Part of a small language model's weights: learned positions.
MLP neurons of a small language model. Each row is named by its layer, matrix (up: input weights; down: output weights) and neuron, and shows model dimensions 208-335. Each number is 200 + 20 x the weight over its row's rms, rounded and kept within 0 to 999.
After each neuron's rows, "fires on" lists the tokens most often at its 100 highest values on Wikipedia text that the model never trained on.

L10.up1485,187,166,216,228,212,242,212,223,212,183,197,197,200,204,227,219,201,199,205,159,195,184,186,165,158,211,222,188,200,216,193,238,181,226,195,206,212,219,210,199,183,188,198,215,158,180,196,212,226,201,216,225,223,201,193,174,168,173,196,171,183,215,215,170,202,176,184,182,181,193,227,200,208,163,203,183,205,182,203,220,204,202,204,202,216,215,211,203,192,200,202,205,179,208,222,210,184,166,206,187,220,191,225,201,208,205,196,239,182,188,225,191,202,195,209,196,180,186,229,209,185,219,198,202,188,200,199,231
L10.down1485,169,212,171,202,224,193,215,196,217,195,223,197,209,208,194,216,203,219,173,209,173,207,191,223,188,237,205,181,174,216,214,214,218,232,204,203,206,195,221,214,215,227,206,181,217,195,208,176,195,181,190,216,195,217,154,222,184,214,212,203,194,175,203,207,200,205,244,217,181,191,189,195,215,181,194,201,216,207,175,197,197,216,218,150,192,179,193,207,199,194,200,202,203,184,196,264,214,188,206,175,184,181,208,195,182,242,168,209,240,205,164,199,234,204,213,199,199,166,224,209,186,186,217,156,202,196,193,203
fires on: "0", "\n", " can"

L10.up845,227,217,169,210,203,232,221,172,198,200,155,219,180,234,195,228,213,190,202,193,224,187,204,205,172,199,228,226,201,201,190,222,159,194,198,181,218,194,189,185,205,177,224,231,192,187,175,192,187,184,215,222,206,228,205,187,186,202,207,218,150,175,218,173,211,199,201,176,186,228,212,173,162,184,185,211,179,214,218,183,197,185,238,208,209,219,178,238,181,188,211,207,235,205,206,207,213,190,233,222,211,171,211,161,206,179,190,169,198,240,137,207,254,223,184,169,193,176,173,166,189,186,203,196,238,173,162,190
L10.down845,223,191,172,222,186,209,235,183,173,177,197,224,210,228,201,202,199,212,205,188,210,171,215,218,204,190,187,180,191,190,209,200,185,181,170,185,202,210,222,204,183,214,201,195,161,217,181,183,209,165,182,203,170,198,189,212,207,196,178,189,206,167,178,205,196,190,220,213,122,189,192,198,204,177,140,163,228,167,162,223,216,203,184,208,187,198,197,198,225,208,211,177,199,195,179,193,183,168,145,230,209,193,223,203,197,207,182,201,227,199,178,187,184,208,210,201,207,194,210,211,218,198,223,173,183,204,180,181
fires on: " We", " O", " I", " H", " She", " they"

L10.up1563,194,189,200,223,171,223,221,188,217,174,194,199,200,173,210,235,190,184,192,188,196,206,237,169,186,205,183,172,180,213,178,213,182,172,168,179,205,207,215,209,185,209,198,188,178,174,188,208,191,168,229,231,203,220,208,210,209,186,212,200,172,161,217,213,198,207,187,220,196,192,163,193,240,173,180,188,195,212,215,195,202,213,203,216,196,247,194,221,221,211,228,207,221,206,213,202,202,184,247,224,202,204,226,198,201,187,173,172,202,187,187,201,232,231,189,190,206,174,185,194,210,213,250,230,219,191,180,207
L10.down1563,199,205,200,186,258,216,188,213,203,225,212,171,185,185,167,211,210,199,207,183,202,210,195,215,169,175,169,185,189,202,191,184,204,236,221,218,161,193,205,186,195,176,222,232,185,222,227,214,214,157,164,193,191,217,227,222,226,194,210,187,206,196,189,211,213,210,179,204,193,202,162,212,185,220,202,198,185,183,205,238,200,224,181,205,202,169,220,202,189,262,217,185,153,194,234,185,193,225,212,201,221,246,151,219,194,202,218,188,188,177,240,199,194,209,210,187,169,208,217,220,206,228,222,239,199,205,188,218
fires on: "0"

L10.up2088,200,198,186,182,225,213,232,235,222,201,210,232,200,195,190,191,213,179,218,194,231,175,230,209,198,189,191,185,200,206,235,209,210,233,207,206,213,182,204,188,209,222,218,191,186,222,192,214,190,194,190,195,213,201,210,196,189,213,220,213,167,231,179,204,207,189,196,202,181,253,212,193,212,173,211,213,217,179,183,209,207,233,174,212,228,240,244,197,186,190,173,191,189,202,180,178,174,204,188,218,196,202,148,200,187,210,210,208,226,229,170,194,214,221,184,227,192,186,185,196,194,204,219,198,236,204,213,175
L10.down2088,194,228,230,189,213,206,201,188,191,182,235,193,182,168,218,194,183,221,204,239,203,179,182,188,190,176,226,167,152,198,212,224,197,200,218,196,218,212,172,190,200,165,203,227,203,201,218,198,229,181,216,227,229,196,207,192,194,189,178,210,206,211,222,208,204,237,214,173,196,202,184,200,238,214,162,177,202,203,211,213,234,190,154,205,196,170,212,208,213,225,189,204,193,210,177,194,188,224,222,220,200,187,207,229,183,178,230,176,205,222,224,183,207,192,241,177,193,207,170,211,201,207,182,213,222,221,206,190
fires on: ",", " K", " hotel", " |"

L10.up458,215,207,217,191,206,219,170,223,165,200,212,172,195,211,200,210,181,178,206,186,197,211,229,183,214,214,233,188,185,210,209,215,207,204,206,167,204,195,211,210,195,212,221,194,175,165,226,205,194,209,228,189,179,177,173,180,215,211,181,210,249,215,173,171,228,198,188,221,219,207,187,206,219,192,199,183,179,204,165,207,214,230,220,213,184,230,225,214,180,225,216,203,221,194,205,206,210,192,174,236,199,198,208,227,190,183,214,222,172,178,157,177,174,206,239,204,182,164,213,200,209,233,219,186,205,196,238,199
L10.down458,220,214,196,192,200,204,189,187,195,200,182,179,176,202,219,171,214,231,242,194,181,192,206,167,193,205,208,186,133,232,184,204,207,225,240,220,208,194,238,199,221,173,223,179,223,206,167,228,200,179,173,185,199,203,232,189,206,216,232,203,230,187,226,198,193,189,207,203,229,209,185,198,196,212,214,204,209,183,224,180,220,215,213,203,166,210,172,180,158,197,176,200,200,210,216,193,192,185,183,196,218,201,184,202,197,194,193,212,193,165,243,201,208,209,203,202,174,208,206,197,193,207,203,188,200,219,150,220
fires on: " B", " M", " T", " H", "k"

L10.up1281,240,206,234,219,201,227,210,171,196,186,208,230,212,223,196,241,197,210,217,190,210,196,229,195,170,201,207,225,200,179,219,170,181,209,219,232,186,214,215,188,180,210,196,205,173,230,166,203,193,189,179,174,192,190,195,172,172,215,180,203,192,216,197,201,247,229,220,186,183,252,197,226,189,202,198,190,208,191,217,199,175,233,218,222,199,229,210,241,193,190,189,193,191,180,240,226,188,208,171,246,231,180,170,195,198,179,171,198,205,189,218,170,195,209,188,209,216,177,201,227,207,230,222,202,236,179,193,177
L10.down1281,194,210,171,181,209,204,201,213,189,218,199,214,199,198,209,200,194,232,197,203,202,183,183,205,247,202,203,188,184,238,182,198,184,197,195,203,197,199,212,198,219,176,209,207,196,161,221,193,218,185,205,251,180,264,208,190,238,175,193,192,221,188,204,145,227,175,204,205,213,168,186,178,224,245,204,247,177,229,190,208,183,224,200,222,196,148,210,171,212,212,211,204,209,184,190,206,183,204,219,165,196,220,206,242,197,211,202,196,213,186,179,202,184,217,182,228,211,232,211,196,180,162,229,142,176,221,190,207
fires on: " |\n", "'s", " "

L10.up46,205,189,163,153,199,169,214,201,234,226,207,183,225,223,187,203,168,210,156,199,196,218,187,163,178,186,208,221,193,175,194,180,200,204,169,173,190,200,170,232,238,221,184,196,194,183,185,182,195,227,186,196,205,191,183,216,186,172,197,189,199,193,193,192,177,186,208,179,204,200,205,204,174,217,222,215,175,177,225,198,193,201,183,197,209,222,189,215,206,227,186,178,190,205,214,189,208,186,213,223,220,215,154,194,186,200,193,203,187,215,223,231,190,173,193,158,187,161,227,207,237,240,173,199,211,202,187,166
L10.down46,220,218,197,192,169,233,195,193,213,189,209,172,231,190,224,212,187,175,201,206,188,207,196,201,211,213,194,177,178,215,241,216,193,231,232,202,194,178,220,174,187,183,213,205,205,232,183,174,210,222,240,213,199,203,222,183,170,203,203,187,214,175,193,185,209,227,207,201,206,149,214,168,190,189,221,171,193,243,152,194,214,180,180,180,199,174,183,214,212,211,188,216,167,200,212,194,192,194,189,199,185,200,210,193,191,196,157,182,243,211,207,153,185,224,237,220,207,206,202,164,173,161,216,200,190,199,186,201
fires on: ".", " van", " J", " is", " to"

L10.up1632,201,200,209,237,200,191,199,234,241,223,213,183,223,209,230,184,211,174,179,170,176,201,239,197,191,193,197,177,187,225,195,214,191,180,199,184,187,177,186,207,180,200,182,221,188,181,170,222,212,210,166,215,208,184,197,202,195,172,216,195,226,201,201,169,194,197,198,189,197,193,193,219,201,171,200,211,197,190,211,169,196,200,182,204,185,225,169,219,199,207,223,194,194,231,210,217,209,216,161,207,213,193,187,222,182,186,230,226,195,208,229,178,176,221,200,197,211,216,198,176,183,211,197,183,230,192,198,209
L10.down1632,186,158,184,221,217,200,224,178,216,220,209,167,233,221,181,212,208,168,167,208,212,170,200,203,182,191,173,161,159,231,206,224,181,195,190,219,138,215,204,188,209,180,209,162,201,204,206,216,184,185,175,187,228,198,206,209,207,178,200,187,192,200,224,193,176,201,215,173,211,234,236,193,187,198,216,216,229,222,219,184,223,216,233,209,209,203,196,185,167,199,187,210,204,191,211,208,189,230,193,231,204,206,202,164,176,211,173,184,170,202,204,224,204,226,224,201,213,178,197,185,177,214,214,188,193,197,189,196
fires on: "8", ".", " G", "1", "4", "0"

L10.up1097,206,180,200,195,216,208,205,190,180,197,225,194,192,185,240,202,199,199,187,161,200,203,231,196,230,203,200,210,196,209,178,141,210,235,218,205,215,182,208,241,204,208,160,172,209,183,205,182,180,190,220,184,184,192,220,221,204,216,179,193,214,219,189,243,210,206,203,175,228,215,232,218,203,190,203,156,200,225,202,229,199,206,190,259,220,234,182,232,232,225,186,198,215,192,185,194,234,190,202,221,179,216,189,184,181,193,202,184,216,181,217,169,168,177,199,186,194,165,215,191,210,164,203,176,202,209,209,209
L10.down1097,186,168,199,201,242,190,165,251,202,193,161,208,176,215,201,196,211,195,213,228,206,202,200,238,196,199,219,213,163,200,208,217,220,185,210,217,243,200,202,193,205,197,214,200,196,228,188,225,205,222,187,231,181,187,187,197,195,186,191,225,186,191,177,175,194,190,211,216,180,190,188,188,210,177,145,196,177,173,191,203,182,203,194,208,219,233,169,193,180,237,209,184,231,183,200,231,185,216,236,189,167,194,216,219,182,231,167,218,198,205,216,174,219,179,204,196,200,232,186,193,178,206,215,195,223,202,209,224
fires on: " ", "s", "0"

L10.up247,198,198,186,225,182,228,216,221,195,237,187,212,217,215,188,185,188,211,175,185,234,152,238,169,139,220,230,184,196,174,195,210,180,190,138,222,201,196,208,189,195,162,209,213,168,165,230,200,199,222,249,209,172,191,180,212,222,210,212,174,197,195,221,204,198,167,183,203,222,203,184,198,195,184,223,200,184,222,192,180,236,188,183,210,188,197,211,205,191,214,182,191,184,226,179,163,199,176,187,204,207,182,233,205,203,211,215,178,168,207,197,198,199,195,238,190,184,235,194,220,202,213,212,196,191,192,210,209
L10.down247,193,188,212,213,187,179,204,201,204,205,185,216,198,214,170,206,199,191,211,158,182,187,228,217,203,199,218,170,140,226,194,173,191,236,214,152,218,224,190,202,172,195,192,192,197,197,203,187,221,191,204,182,210,195,205,216,212,211,203,193,195,198,187,203,214,225,185,223,175,183,191,226,180,221,193,204,172,214,196,218,176,189,206,184,191,194,175,214,227,217,197,172,231,216,222,231,212,157,223,204,223,212,178,200,188,192,156,174,211,208,180,167,210,209,193,211,212,187,188,215,210,210,194,179,222,193,173,186
fires on: " and", " H", " M", " O", " Y", "K"

L10.up224,205,179,191,175,214,207,212,200,173,215,182,199,212,224,192,156,230,198,220,179,200,186,158,187,164,208,205,209,199,202,193,196,157,217,183,226,186,221,219,185,203,186,221,197,199,195,206,197,216,209,198,210,198,228,191,179,182,196,225,211,207,180,203,185,213,154,216,179,222,220,170,196,211,201,191,201,157,225,255,192,229,207,168,185,191,190,194,209,171,172,190,195,199,214,207,228,195,200,188,201,243,196,194,233,214,192,187,170,177,207,193,194,173,198,165,193,197,183,199,203,200,204,244,217,244,168,190,176
L10.down224,230,205,211,199,184,244,209,173,177,240,200,180,174,203,216,186,213,181,188,198,187,195,214,198,210,209,199,184,200,225,210,204,197,176,238,176,79,195,184,230,203,188,179,204,201,234,198,168,155,213,242,193,223,172,192,187,190,187,180,185,225,182,213,229,195,183,182,208,161,205,207,232,191,229,211,198,224,207,231,182,165,171,198,185,196,212,195,205,191,203,209,190,194,192,184,208,240,206,184,225,227,195,203,198,198,194,200,189,239,192,190,226,202,188,172,247,185,193,199,252,194,188,205,185,183,199,224,205
fires on: " \"", " a", " |\n", " under", " ("

L10.up657,183,183,251,179,196,196,204,187,195,167,201,149,195,189,205,211,158,193,202,197,186,234,209,179,190,212,222,209,212,172,203,189,147,176,204,189,207,176,197,185,209,215,211,176,209,206,190,214,242,195,154,164,218,226,192,195,173,182,169,201,199,215,186,187,211,234,218,201,169,235,210,186,224,204,234,193,247,192,178,227,230,210,195,193,200,277,189,207,240,190,191,174,200,168,222,197,203,181,159,199,218,200,192,175,280,178,165,154,184,196,163,195,217,181,209,230,189,185,202,147,217,210,207,200,207,219,201,219
L10.down657,192,186,189,213,209,198,203,169,214,204,181,169,217,199,180,179,265,182,203,228,215,204,193,231,206,188,192,174,274,229,222,192,185,198,171,212,235,232,200,202,200,215,214,173,205,210,183,229,213,202,209,185,190,199,228,200,176,191,201,198,173,222,195,206,220,199,192,203,184,160,208,179,209,174,179,203,213,209,218,186,179,179,169,170,190,179,183,181,178,178,208,181,186,166,214,193,179,218,196,241,196,198,234,217,330,212,205,210,195,182,233,187,206,201,186,180,188,215,222,211,176,200,191,190,197,186,200,218
fires on: "-", ".", ";", " |", " in"

L10.up600,199,235,211,210,192,222,184,186,206,171,210,232,200,228,189,213,199,204,216,219,240,187,183,191,175,232,205,211,166,180,210,216,180,199,174,201,200,192,205,191,212,218,183,202,180,178,207,226,180,172,225,192,190,179,202,177,166,203,172,197,173,227,181,192,174,186,195,195,170,251,195,196,197,180,181,190,198,208,207,212,196,195,184,229,185,214,189,188,188,214,172,206,215,202,205,170,195,175,237,213,190,185,225,167,190,180,203,224,208,205,183,194,227,261,219,164,206,209,205,183,223,241,212,187,221,223,196,210
L10.down600,218,204,167,184,176,200,244,213,189,201,189,200,229,187,206,178,253,201,197,194,196,164,233,203,167,193,156,237,169,199,220,226,204,210,232,200,195,209,201,183,194,193,188,215,229,215,200,213,214,207,170,163,192,215,210,207,178,205,206,218,204,206,191,196,166,194,230,218,206,193,224,220,215,213,158,199,228,174,205,193,205,203,180,173,211,181,182,252,193,165,190,178,202,199,175,211,213,196,207,175,215,192,185,186,219,202,209,202,203,226,213,210,162,219,211,194,189,154,184,187,182,208,194,210,192,163,213,226
fires on: "0", " H", " of"

L10.up1185,210,239,204,188,204,230,184,201,212,249,196,183,209,197,199,200,215,181,232,180,203,202,194,190,220,199,205,200,195,228,207,231,184,196,196,181,210,181,194,178,221,223,190,184,162,196,194,207,212,176,245,196,194,207,152,220,199,181,179,193,246,224,215,185,199,191,186,157,208,221,168,198,220,209,195,196,222,193,192,196,219,220,188,231,218,201,156,207,192,200,192,196,195,214,170,248,159,178,184,196,203,180,237,180,141,210,195,194,218,205,169,214,179,214,226,179,219,228,194,184,235,218,198,208,225,222,176,176
L10.down1185,204,221,189,144,170,180,186,194,205,183,222,206,225,232,221,184,187,211,197,193,196,194,227,212,198,218,187,193,160,185,209,175,201,172,225,234,202,173,195,225,194,168,207,210,202,195,207,202,193,207,169,205,231,186,211,176,177,205,178,224,195,209,165,178,219,206,192,229,187,214,184,214,203,219,200,214,182,209,210,236,218,249,206,162,221,164,243,189,191,231,193,169,200,216,184,211,191,241,185,222,216,219,207,171,219,202,189,208,216,168,202,212,169,205,213,256,194,179,191,171,158,169,211,184,208,184,209,205
fires on: "0", " J", " D", "5", "8"

L10.up1876,212,216,224,184,188,213,204,197,205,200,182,171,204,195,189,204,193,220,156,195,223,246,220,187,178,196,266,230,195,211,214,218,167,237,175,194,180,214,206,213,242,179,201,211,164,209,198,200,197,153,222,196,158,185,205,185,191,200,194,179,191,228,202,186,200,193,222,223,199,186,222,223,185,161,225,186,199,250,230,178,213,171,200,197,179,212,171,213,190,189,194,211,217,229,187,176,193,169,200,211,233,201,195,218,221,163,218,167,227,224,143,206,219,225,201,215,211,148,196,204,211,236,193,212,224,172,220,209
L10.down1876,210,183,187,230,168,192,225,181,231,202,194,209,186,211,200,177,182,211,194,204,194,187,163,184,220,223,223,198,113,214,226,188,200,210,228,202,153,204,184,166,202,250,188,178,227,140,224,195,192,199,214,209,212,208,207,194,201,210,216,222,212,231,223,224,176,217,157,208,164,215,209,223,203,179,183,215,166,203,190,186,216,195,204,190,214,189,192,199,194,197,210,203,201,200,248,185,225,226,158,199,223,223,190,210,189,211,187,181,193,205,246,161,209,173,196,204,176,196,191,193,205,216,207,178,193,190,208,229
fires on: "B", " John", " May", " June", " B", " L"

L10.up559,174,197,180,207,201,206,192,207,191,222,192,228,150,173,194,232,209,196,241,179,191,200,188,189,179,195,221,212,217,197,208,186,203,208,144,209,183,194,210,242,210,211,201,247,223,191,218,197,203,187,216,195,223,224,172,184,227,218,176,208,225,200,205,236,209,223,223,195,198,228,203,182,226,204,205,189,223,190,230,223,221,200,209,208,186,191,234,180,198,198,199,180,196,187,215,226,223,223,224,179,175,224,175,178,196,147,181,184,181,183,167,182,185,209,202,201,202,204,240,159,197,200,231,211,257,204,193,215
L10.down559,192,203,216,210,201,216,172,177,192,196,168,203,195,213,182,190,180,205,195,205,218,191,178,205,190,207,191,216,117,191,226,192,183,162,210,203,193,213,204,197,171,209,187,177,198,236,193,200,223,180,214,211,216,183,202,208,173,175,221,221,209,194,214,210,226,230,180,209,166,188,174,199,177,203,231,174,156,236,201,223,191,193,203,205,181,199,192,197,152,205,199,210,206,163,225,214,188,227,209,205,206,193,219,235,166,168,192,214,205,193,165,192,224,192,189,193,214,204,199,195,212,194,184,188,187,221,210,208
fires on: "0", " X", " C", " h"

L10.up1532,189,180,206,212,223,186,159,193,201,187,226,198,200,216,187,170,203,205,185,201,214,176,188,185,200,182,172,212,207,214,207,174,201,192,167,211,189,222,213,211,183,202,199,180,197,206,182,164,237,221,223,155,214,205,207,190,250,194,196,256,182,191,179,214,239,202,217,184,182,198,214,185,187,208,178,202,204,209,250,199,236,164,192,233,198,217,190,227,218,222,182,188,197,180,212,192,205,230,197,208,250,159,191,202,168,188,234,225,217,221,240,182,184,196,185,207,217,216,191,211,240,227,172,217,223,186,187,182
L10.down1532,196,207,187,209,178,215,196,189,213,180,161,224,169,209,166,192,210,194,231,197,200,186,209,198,219,203,238,206,93,185,203,217,148,198,191,199,288,172,190,201,209,209,200,205,235,194,193,203,166,179,163,233,198,215,210,180,215,185,159,202,199,199,249,163,183,206,222,197,200,175,234,197,195,187,216,170,192,202,178,214,225,207,154,212,219,205,209,184,244,191,221,211,180,198,201,230,232,178,175,194,171,209,249,213,205,218,182,205,220,195,161,187,187,172,239,234,208,190,217,209,230,190,250,199,231,190,207,217
fires on: " "

L10.up2348,202,180,180,215,187,221,178,215,186,177,192,196,188,212,205,218,179,225,202,183,219,205,231,182,163,228,208,214,183,221,219,187,186,188,168,206,187,188,196,188,151,215,186,178,188,195,196,160,215,208,195,206,208,220,220,214,208,210,211,209,233,215,207,200,153,199,198,215,188,200,190,187,210,191,210,183,219,206,193,170,193,205,195,211,215,217,225,201,210,208,245,179,168,204,200,170,202,191,190,208,193,153,211,166,245,194,234,173,165,187,201,199,194,172,195,192,192,198,202,168,200,209,202,184,213,200,177,169
L10.down2348,215,223,229,207,156,185,223,184,180,243,197,207,194,180,185,204,185,171,209,209,240,199,181,188,189,172,207,180,174,193,215,233,227,216,208,241,187,226,202,218,226,208,216,238,211,202,208,196,201,216,204,201,177,199,223,216,182,216,177,198,181,205,222,192,167,203,214,212,228,193,237,179,162,196,202,208,216,222,201,199,212,171,203,212,234,165,170,175,204,207,236,229,202,203,222,193,206,203,212,214,201,196,188,216,207,160,223,188,226,223,238,219,210,238,225,178,187,203,169,206,199,210,202,237,220,181,217,229
fires on: ".", " who", ","

L10.up331,207,211,180,193,214,193,190,227,181,186,172,181,193,214,215,200,195,168,214,193,199,213,229,195,160,205,200,201,184,183,204,187,154,200,191,165,224,176,214,222,175,238,176,215,211,191,205,187,200,198,222,193,189,214,195,226,225,202,174,171,250,212,206,184,229,194,219,197,202,216,183,223,183,194,214,198,212,226,185,184,214,199,212,237,220,228,201,223,164,207,190,215,235,202,251,213,190,217,154,192,210,183,205,194,189,193,213,195,180,189,208,193,180,204,202,232,192,209,230,214,216,192,201,160,220,189,208,205
L10.down331,216,194,185,190,163,194,176,205,202,209,183,192,208,200,204,241,204,212,215,227,196,167,183,199,201,161,186,190,165,242,244,220,199,164,151,207,175,248,202,209,225,188,215,143,196,197,198,198,200,202,187,203,194,190,218,176,176,203,213,231,180,184,181,224,221,200,169,173,218,181,197,180,206,194,170,194,192,209,197,214,207,191,210,189,172,186,218,203,224,222,204,198,179,175,152,229,194,176,207,181,209,229,172,203,166,170,168,193,189,231,219,200,183,209,199,217,210,221,200,200,198,217,190,218,192,199,210,199
fires on: " ", " v", "ed", "inguished", " learn"

L10.up83,227,201,200,193,189,214,249,198,219,222,187,225,236,211,230,207,207,221,214,202,220,211,208,201,167,215,224,207,197,222,187,171,191,199,209,203,188,226,231,245,198,212,243,236,199,188,194,210,215,196,231,201,199,203,190,220,192,195,210,187,193,228,178,231,212,177,202,191,190,212,230,215,198,183,195,218,190,218,204,153,191,200,193,243,221,210,193,216,196,176,188,218,197,253,206,190,173,196,169,198,207,197,202,154,200,193,191,168,192,240,193,164,165,172,219,213,155,206,210,179,227,194,196,194,211,178,189,232
L10.down83,184,196,177,221,197,178,226,210,184,248,182,196,191,192,169,195,185,202,202,215,202,171,228,188,214,217,199,198,101,163,186,226,178,217,199,217,292,225,182,214,219,202,222,187,242,209,185,212,209,225,215,217,189,157,185,193,205,219,212,219,227,191,197,192,219,200,173,220,224,206,199,230,219,182,226,215,174,209,217,215,189,220,176,221,213,176,197,228,205,184,208,198,191,213,185,156,176,191,201,199,204,198,223,179,213,225,199,190,213,212,240,186,220,174,197,211,209,214,200,205,219,177,211,187,181,171,209,180
fires on: ";", " |", " T", "\n", " B", " A"

L10.up2499,217,173,179,208,225,198,214,205,185,232,196,256,215,217,223,205,194,172,229,219,202,156,185,201,209,229,222,222,196,222,213,200,160,241,175,178,197,217,227,181,206,214,207,200,202,206,215,183,210,164,208,188,171,222,246,196,199,146,180,228,168,220,203,193,217,189,197,210,210,189,238,190,167,188,204,192,203,228,195,172,206,197,234,232,206,216,174,201,209,203,207,225,221,228,192,201,188,186,207,211,226,205,162,210,211,197,179,187,199,210,211,193,200,220,191,184,187,208,220,208,202,206,221,224,245,178,230,203
L10.down2499,203,214,214,215,213,170,230,232,184,194,221,205,201,170,191,213,189,211,162,174,174,224,184,203,199,212,208,192,147,207,197,211,169,164,186,214,175,207,218,185,199,203,234,183,213,209,209,259,190,190,172,189,221,231,196,206,194,197,184,222,179,215,219,193,184,175,212,191,209,210,216,172,176,198,221,231,208,158,219,210,187,215,191,210,219,177,192,190,246,170,210,201,183,195,215,227,156,188,203,153,205,144,196,210,216,210,182,180,207,177,207,209,228,203,190,223,211,176,202,199,195,190,186,171,193,201,215,182
fires on: "\n", ")\n"

L10.up1997,202,182,188,180,208,203,250,218,198,257,217,230,196,216,183,196,217,192,190,212,224,189,185,196,205,198,186,192,190,234,204,193,193,198,202,213,208,210,190,209,185,215,210,200,194,176,182,190,193,206,179,200,184,232,223,182,175,196,207,206,203,164,182,164,177,203,251,202,189,221,218,189,203,207,162,199,186,237,247,211,188,211,214,217,197,230,172,175,226,198,207,195,192,205,199,224,189,165,180,190,200,200,238,205,182,200,187,179,195,231,206,203,150,210,181,196,195,204,199,217,256,212,238,214,213,216,182,232
L10.down1997,213,198,204,188,227,227,204,179,198,189,247,169,159,193,180,216,152,201,163,177,213,209,215,189,176,226,190,203,208,203,168,187,179,199,226,176,188,209,212,191,180,195,173,228,172,225,202,194,183,189,177,181,206,191,229,216,207,179,187,218,186,201,240,193,217,193,180,217,217,218,181,211,218,203,170,193,196,198,206,190,218,212,211,225,190,202,184,189,197,189,193,179,221,223,190,214,168,224,216,218,197,200,185,181,164,198,153,191,179,198,204,202,197,176,204,196,209,199,186,179,196,183,205,156,166,227,181,214
fires on: " ", " a", ".", "0"

L10.up1656,167,189,218,192,194,223,211,203,194,240,172,223,204,184,219,190,207,189,190,130,198,205,203,190,184,211,199,200,206,212,184,196,173,176,187,219,215,239,232,218,185,206,198,236,226,216,175,187,224,199,204,179,219,208,218,184,234,206,207,205,187,216,171,205,214,145,226,196,199,216,225,203,183,214,188,209,193,188,197,197,215,182,199,179,190,213,199,219,196,208,198,219,179,209,182,238,197,161,178,224,210,207,207,206,208,166,196,175,189,248,188,170,157,203,209,176,214,201,186,183,191,180,220,193,234,208,223,204
L10.down1656,182,197,195,205,178,217,186,230,226,182,172,236,197,182,219,231,182,165,216,194,194,196,194,186,227,198,215,194,162,223,190,187,167,209,170,177,169,206,193,227,187,231,174,191,210,208,177,246,184,221,211,219,211,192,204,186,191,200,190,193,206,185,176,214,211,212,218,192,190,231,186,192,183,213,202,215,230,211,219,197,203,185,198,203,229,192,235,219,250,191,229,194,209,204,187,185,199,173,211,192,208,217,219,200,248,193,183,223,188,197,197,196,214,214,252,192,199,210,176,169,217,213,194,221,219,195,208,236
fires on: " (", " \"", " had", " un", " has"

L10.up809,203,213,192,193,198,229,189,212,200,216,188,203,167,191,154,231,220,202,217,201,221,213,183,198,230,182,219,187,167,201,170,183,204,198,186,192,190,197,182,204,177,230,227,217,219,195,197,192,204,197,208,172,201,180,208,181,256,216,216,189,191,191,187,180,220,168,188,199,199,183,227,195,210,197,230,226,191,255,239,204,212,182,210,208,185,224,206,173,169,156,211,199,195,210,188,170,222,187,223,240,218,181,197,199,204,194,190,188,188,187,172,181,221,214,201,201,165,174,156,211,230,207,184,211,195,217,195,188
L10.down809,192,166,203,200,174,201,215,224,209,184,197,182,198,210,227,187,204,218,211,196,193,215,224,199,190,225,181,221,123,199,230,213,184,184,189,228,199,224,192,202,204,168,215,217,201,193,206,210,171,181,218,219,171,205,184,220,178,183,194,195,215,208,162,220,212,220,196,204,189,220,186,208,195,217,210,167,191,166,173,148,187,180,208,239,204,219,194,206,191,239,222,183,202,183,187,227,177,206,177,176,221,171,204,210,188,218,228,184,245,213,191,180,226,194,214,185,167,157,238,183,152,221,177,208,183,203,166,209
fires on: " June", " May", " September", " July", " April", " October"

L10.up727,176,199,183,212,195,216,189,208,224,189,203,196,186,195,177,192,243,229,176,210,190,217,215,205,188,205,199,181,200,180,228,151,179,230,171,170,216,182,170,243,209,200,221,216,198,205,176,204,210,164,218,194,180,193,197,193,169,172,209,217,236,226,221,171,228,191,194,207,191,192,232,228,233,177,243,202,229,165,183,191,199,187,181,210,207,199,208,222,219,232,200,177,202,200,187,212,202,193,230,191,185,184,176,222,212,181,212,206,197,182,208,198,234,211,220,180,197,200,186,220,197,171,209,219,216,188,174,166
L10.down727,195,199,197,200,195,238,192,200,190,167,213,189,224,206,201,173,193,198,185,219,185,200,219,203,197,189,230,208,202,212,209,230,205,209,171,183,207,223,191,213,157,187,184,190,184,186,205,197,179,191,194,222,171,219,202,166,209,194,208,218,218,203,193,177,233,190,186,226,201,193,211,208,228,172,136,185,225,199,171,194,225,188,176,180,213,208,241,227,210,232,207,190,223,158,199,233,193,191,195,182,219,185,237,245,173,210,217,215,162,212,210,202,223,212,205,187,211,226,162,205,196,203,197,176,215,215,185,212
fires on: " ", "0", "5", "8", "6"